Weights of a small GPT-style language model, trained from scratch on English Wikipedia.
Size: 21 layers, width 320, MLP 832 SwiGLU, vocabulary 20896.
Architecture: RMSNorm before each block, rotary positions, biases on query, key and value, tied embeddings.
Training: a variant of Adam for these matrices, 4861 steps.
MLP neurons of a small language model. Each row is named by its layer, matrix (gate and up: input weights) and neuron, and shows model dimensions 112-303. Each number is 500 + 50 x the weight over its row's rms, rounded and kept within 0 to 999. Numbers have three digits each. A neuron's up and down rows have the sign that makes its largest values positive.
Before each neuron's rows, "fires after" lists the tokens most often just before its 100 highest values on Wikipedia text that the model never trained on.

fires after: "| ", "; ", "State ", "The ", ".: "
L17.gate23:452558493500523492460515535522520485414458531517537583494490601455520463616429567569546560520496436434506551526551474467544519520516440492520511417548515441569437486497532542514495562457483477504525487553579562526551534485556587462542525544441479443553523482515456494481515454486595470479460524550491499532484467476468501547496458441560473566411568488493494489477424492595518554548599531539477490563536468534638484466569531518459504514507504397494472600485510512545520471487498537499620514482469439460477445511512424470378568526601476549498590553408587423592496505482462534497
L17.up23:450520545516445478496554527533534522454460472338489621498488490520475498443448479415487570545519513506543525490473365501460455446475571506603548580485586593516525511456491524438478405516396576493471492527528514454515445545409457461530479511499470520445414462590514466445515435487592522454568512484475482539526373512498596479523494534464437524554498468462499540467512570414564451454493417516665606438557510484461466477530501538510538490439461502459469461484487437432466489514527565436516487462570487539537459460487505521463426486516491491557554528521477498464483531595561457497

fires after: ".", ":", "| "
L7.gate793:553524489537516487511550522435532478461476429458476401466522502507487526480498477452533515455565432536478477556449387549480418500430483522479549486522558495410536516529569451450530493385435553449512491501458509568461416518499458465405571459439528474526428549458583495564447490494532432400506430445612424504476549508437489502543515448475509556542574550488434534536510521549591500464474472517537484485477523555415514537591508488407535593491478471452440444593537485408504477519516511483541467506556510440474398499488504545537486477540477513501470354504596433553427454516497489529
L7.up793:453511441522473440445551365449537490513507493507533397441528525515553534463531564459404578507425396506475463524444445475503523456453554475485427543411482572511462434420522455533423491462544524563520482550484531474460453509458567448576516597545446479609556543483568537416451406584425527522489508448446474506540498521417495544563484492523486367382472402525565438425511511605520553475453454440453501437509482484547471501517509419467445496493481495460600522487521589571413498455487408468487549503540429514469481431512505460446511440609399499406496473581490553463499460491504585490

fires after: "the ", "The ", "New ", "d", "a ", "'"
L4.gate217:563566496409495418621508461567439465479496546472513560429566541480546465546560492529452555479463518559488528469425513489501440517493537545543518587430535496432577482483517556578543479413545477584479492507549473572537532599484482486488442523424537520551404416488476480564513416567542482473435457539507471453570509434502429531511433492478408525553525533441594506552484450417505382584491566494533496469514516521657521550475527440438446547446565557395510461452497485539503488475537486391462601486514466468511518422488514442463431408486518434527506517552572489483499499601494491448
L4.up217:545464474548594406531442500485558488477493488511545594473442486560514550513558483463495416548507584556574476552479465587472559439489537525424472416590550486550448422578513489420501522526573487504458591508483459454494510419419474509461517600416490482471573544469546499424491589453476539520473545499466515539475354504521538459552592549547521500494478528557472445597464548462548524527469455494580492482572456531435542452568539451522474500491544470580559488605476528427447553554415560594498492533479452618534513514573486618552521499560463393460552520400493537498569503454493482507

fires after: ".", "| ", "; ", "\n\n"
L18.gate396:500452621433492531428460508501524626509508450511605536511496545510535516492475407522535420468395450533497429421592481537441468577468510502476474420558433435463425544456523521477470520487490565463519501475510419585495471488436512492486561468455400589539514510595439386523571619521421529494539554529408525516408459553449471523522550501514585613551488506533482447527585402552585521579454533456495544458469509513545521503466489563458472536417385482499473544424480490526558471568435468434445454576461519418461603555535466432560519539535545530508546475525470466415510528478470563517
L18.up396:457555538551515605505429548595486437566541522449372450483478490455415473558522481461481502445534501524500596525532545441487542505406531541493538497465525519518523364560562504493497542570521509550459494549551462423431424460555523448487513420517485494578438490481477425601518524481484471496422481480537530545478507446609526532536498550464502505555503383540495485492542457470499513544419465427492444534446525476480491547529487511456444452523441451509500448571540525502449436471580581487456486514482521595495471479533483413577493478386482519424473495543574481531451467463551467555

fires after: "| ", "(", "% ", "; "
L18.gate8:505415420439513483535489437459417489517436579534447435487598453513607508460450465417446500501458528509575456483496526504499502539467568548492612486502545476525501535607550474409506481508462550488415500508566438457579523503475467602494483470470482445507498581476481452483502537508578540498416447430487569477445468506549476548523600476568452646544572447446534498600560490600525557564535452401523494493564440493513477570468443568442407507477568569495476479433412436458470500507497453508513486583453631484469478488529521484539471513533531481434502417508466410440524492519486440585
L18.up8:489527515505474515524495531512501488583535399522483450514525570562447510621437492513538504503464544538517498480404502557512457523497528459394493581520634452459499465475462506551438543488514465490483522510495494489441468552443471474455517325441565542415597570467572468643471543419438468464534509476580586461454470524566424523512613483464446462543462495478559466465557524501553535521505460545507470471448486553509493558410426494448544510480474480531521451576476558419529463462436496466405393614475477473496441539585430480546480455508426536459489549485600510588471613548533478459

fires after: "| ", "–", "200", ". ", "198"
L8.gate516:466555537517501476490503460492478513485512433560482408555491462470535472524320535514498500565460394569465460546628484460539511472503471449427476465527472568499436495463502455564456492468472542442497542429440520535424407520556495434515541538516496467556518499515514461547519518543612505542545429604523472481534543461518487470502562470473485484495493493474442438491451445379603488507599473561517565515497430490579455556542553401463383502534504444535484476488520506558480494529591528416524446506468549455427447580436508480532405593571526493532525460539574531482482630504453495522
L8.up516:466482439516610495493542457469530435410476565537524546427563485481514544509589565444438567468572410490484494492446544412439586580497496496539468520539418508527486501507468501486524518465426544497529539502563491444466478491523521555518509501557497552524443510452515491468485594562539510475490461482480608523540491501570453445508503472494540489348424418524533481530552535487573573461471497478547512413476451444596570471415492510500450485542488379604513489516556571568536607477452560414473574527504550436435443453554380502446543522502487581573567452530603444415436533571485559551

fires after: "| ", "\n", "; ", ": ", "\n\n"
L7.gate568:485474507450419498489460447437514456425471452574500436438554487499474550495551480508448413557428588524481551437518507552472501547381516543473485472572525371511513498495467449437507486438380498537404476404555497530588561534529488493502461503481587514539521503487534504467489505443546512452559407589505524489479544451526519440504477480509420567426479521519438602503463492519486565556540490507501531538555478543506434518508459501480500476466510467459492528447496418500593562486484414507541555492457483524502443503500531501492585450433525366408521484468544416434522508510514496572
L7.up568:527610489510519507554442462510513504501469466564490494513459538494530460492497489522549461500340562545539519462503505428519479607401561502496487475527486460499544572515499515469404476483564378540476438615477472426504502573464533517514594508535530481420546481542427489518580545489492421520581509411546477587485491525563495472551449449537390525509485472604367529487453504544525533487551490572470525486511438466538496491549451554547554548467466516486541495538586444432510465424530423530576398444547594476481446444616527512443601534515440447425556489505574438530514425430522432460

fires after: "| ", "195", "200", "202"
L5.gate813:494476554566446480495471430561434493454562468503597462561557513397419493533516447536530494493432446435503497424515443540465427498520519553588406432417441449478543547554486436527457522493492448556501511348499527549502510558530488485479491475453476408536513566467472491537473560467569436455469444471504515462416506507460477564551500475478398462520480436515489517513497604508502544463453456443514649518573554503566480545458532507405552562511432452458570569444476561504456510465511508526607485450512529474522507563489596512492535481450633493456524397527399404489451429480479515578
L5.up813:486456454457564490438553457479525452425468527491454539473532506549447623495533421463490401576517548540525531526508445471543507584496599555527443423370493484482470511549598373443453565441558554527501462549549431517504476518544384419441501514584435478455401549516465532389413527492533482547524499491578483454445381474463460532481491458547469423416488572517580469484509499525561504538510445605480438514520547421525534594473527466443475516477585461426464449462533428551570515455552532429524528609514513508550463446514436554504497367561368522538494464514475598594535473540509542571

fires after: "| ", "- ", "(", "A", ", ", "–"
L6.gate347:601455508503548519463559497493496391453572603474539567437432451474525434437538473453529496457513540452550417489541491514531458445583410473427475514474574540467495499563446378542503468499435506507445416485598447541469509497531556627571600474482449520504567481540554596522531511446467502563422479471498423513535451578448425507523469477476472538536573573495501521492555506565456458481472530513506400532532443508532560512502442495532541478520472524399387491490495473482523534411446497475506463475486519424485528505493517531493544527600452404461472438555561498533555572522536569459
L6.up347:391565477482577569472458512484544499548574572517419516546535482415489404491534535508539516437461588437444525470515583461494572531477453472509468495494488558488581466554508447456489544517557595539613455505501586496535394528474498481471564517463543602508561521489583483511506453497582540465529412403588516481532538434375535466476462456547384475507436426492418395495440555546488498547539547520515428525483582458499521533448526452470487535559472505378477482457341506556538492466546545513494449454510428519567539505505522564484444518489499471470565514504549568495490526523559426513

fires after: "201", "–", "| ", ".", "192", "200"
L5.gate305:424480555515494512499577457443555566463623503464462462450503500475496565501480487544527522585581432498496496574486538485490536440463521545522522491528422438562484587568450545499531518577549615409442627500546450641534512520532506501490536562450535478465556483612536401453557488468615486593483450552440554477531607376559560491482499485472504476521482506489515539409446424501554473543529532476573430503494494476500507527463530535448491513525570574492528531473508539549537521529480396456483457507557409461517501588434475512413453484440555498552488535529388497478513491482573497515
L5.up305:345417507535615483400436416488503455476473554509484500585494511486559577467504412540467462478514441492461484529523578512544499475489502340538516452569481488493490570509551561521349531463637465466429475517509527608462484582591562462521457491501459514566536391523488605560542488466580492518534452501454498516519485402455555492449516483473538479387575467442536483502523460495544520473497529514445558531449499464531557490447549535488509531534486410515495435537482456498473562517440529376471458400580492526473525482450449492461507542491590495428484462560442559479465531490565530454

fires after: "| ", ",", "−"
L7.gate104:545437539418498476440525504544489507522472465487402526504640520417556537497451451481605533539492459458460517507452480534502458560486492552575524474440459507549541548487500500531503558493508560408509538478504575476477472520601478502606599499502522453504523541452503495485558556513569487488541520487453493430411523526459401540523465500580381511474572479490472544612480461513531380469525351525475474560535459504571494542500528529581496539492498504511484437419486442527599423430414424543521500504485528390544571463508534468473486528403523466479543584547445443528495501474560407463
L7.up104:510546576528522450520503459549511459507510511387473560497467512509532516469553458502499427449540451524562480549458421503456530531534523453537548616482530556481520598391431434533469591559604397544492478441516522478501524554498459438479433456530510515449387436538523646505518456522506489457499464499512542565541507521495490494430523540512485476497511436497500511505541522467537529461487503521493477495561455492487501513431503470516517542430465532509560546517456526537426517492443431400497508498604453518527515434493441549473629487461502552499582548478500463449660493502443539461

fires after: "| ", "–", " ", "; ", ": "
L5.gate658:408605521499564445554543498494414518532581581561447443519570536446507547528474497457485471467526548452510481523515612563478468502589475514416568386411480562401441494533497568508531513562521508441595496485576614527473568493550601533466598532439534463531461453477532558585560458571486531567531442543536473517486400589497431535494483471544504463497582471566549596468493516553567537532504586425529474536577491493479541513595476479510477502601519488489473498458553472442533417434384498460502452512539460449519478535617480487580543556514486531504416509519483628539549603494404610481
L5.up658:554586533466461466519490469498482521592526454511466527496582544535502424564437529583490533495402540425426580430517617503531484537493460484514536532471583447581515491459520579505487511411547479481519422526544467385438420525430487430553526563473515569461520516554468412531520521495471509504431532521591521429476519508545421458534502488520455468463542597514461493496445493540505612521524515461585613450551513417483537519502501527431557470510602421530616563437442517463494460514468428532544478477457456557549507525493479426436567564531508513545536503486590537444475458500496483470

fires after: "the ", ".", ".\"", "'", "in ", "|"
L5.gate570:369573443467521482444421508543481469534486491438557515498542517538549522548470534539428467510532516483493658434533406584460461575450593499523536472497476504467595408510476384575537545562480534482399490545526434540528543478522497533495446545519469462531437492539565468466514514402507507536481502482460532501545497524548424537512519621570533415460491409469561479535494523502434418567550430541503433615605541514492450533469520503488514495514491460495437482378496571598501520465509515530580497475548525496496588534445475531528501553492594487550593413472552428488446463524510495549
L5.up570:488488480417538472585508585504502373516546455456513514498457520548465509468562623528438468426506469471560456506578585441471425517436595480509548520591462465499556526577516486462493553550484497441541529521575522496565514529559475478391462547451442505500514525434474435441506560487488517461467513471427422554516534557563471494486595520497459477521415531519475491507677520493474511591451550486534480446440573520449528544475597505445460472511505507513530439589503596531467450423479460591518414440530574562467484463579542460468511550480525406474472481526491558467530426506586499563

fires after: "| ", "; ", "(", "); "
L7.gate355:477558414490488541552469492481542510331510436461540529495434501526370537417555475468522535514426527492453518554458503511405488489598461527530510475415523522514543467507546487518583546413431533453521607543584524587444492516519515461487493483512570437434524497452518464534584441491523599546492471545537503474457437553523470563440475477479481474573511503541473495522468599390597443573504536499425469565538452450544496519577444638447518610482381534465510475499504499507516527528477476387433400463473513423416452583452489559512522582463546482452562452440434532500498530498529483429
L7.up355:493568533472479493390488476517513578512558610539505524533479546538473506529403508507538556490467507619502473511587521570543512457557448464574425393549567501469494495571527541470470580526469570526523527454547537477481580489605511478497500568466495513513576513579519451590571500452437465570461498506549525420557435472535415575525492534476522381443522516454541541542482504493493502447504476456461632496506451435514496474529541487531489595501428555554463461423457437536518576470426479444633509533492532431411526593665429472487569586439570447498448452479469547482496497515457522479

fires after: ".", ",", "| ", "(", ": ", "and "
L5.gate180:519524546458503472550496430410558419516500540506440553470431538517536498559481470546470427518572547483516491545523488515509561482530452586434428587484539417473445476442489570521512527510505449403505394480558494506541512465574470385517567520530466452537542458481599498570495509516556453509524523517429422465455557586488490482443417449572454446500546520552462450467458599500501623551414529534507428478482495534509390564575477470414481561512471453450595436502507440452495482429500502500414559464409463417468402547547439490443473405451528566547434402520484534522520515538545473457
L5.up180:545591456489476485369499462525555551484473532522462429513447531550423556451425509577440497522570460436550526574525431524494461428481495495562535564533537506507477499549493482463523653504507424472507466429542481397403461455519477454474516589536424486428464530447521431560507396507435589495454520476477457523497541599523528563522562577474562424512538406433362478502499506478580507483489521524479378544545537513552541500539489465457421495439592463531527499502466441490433481563546452539510517494489380516409467532508442459494473544560491523572517556461571572527528486530479570580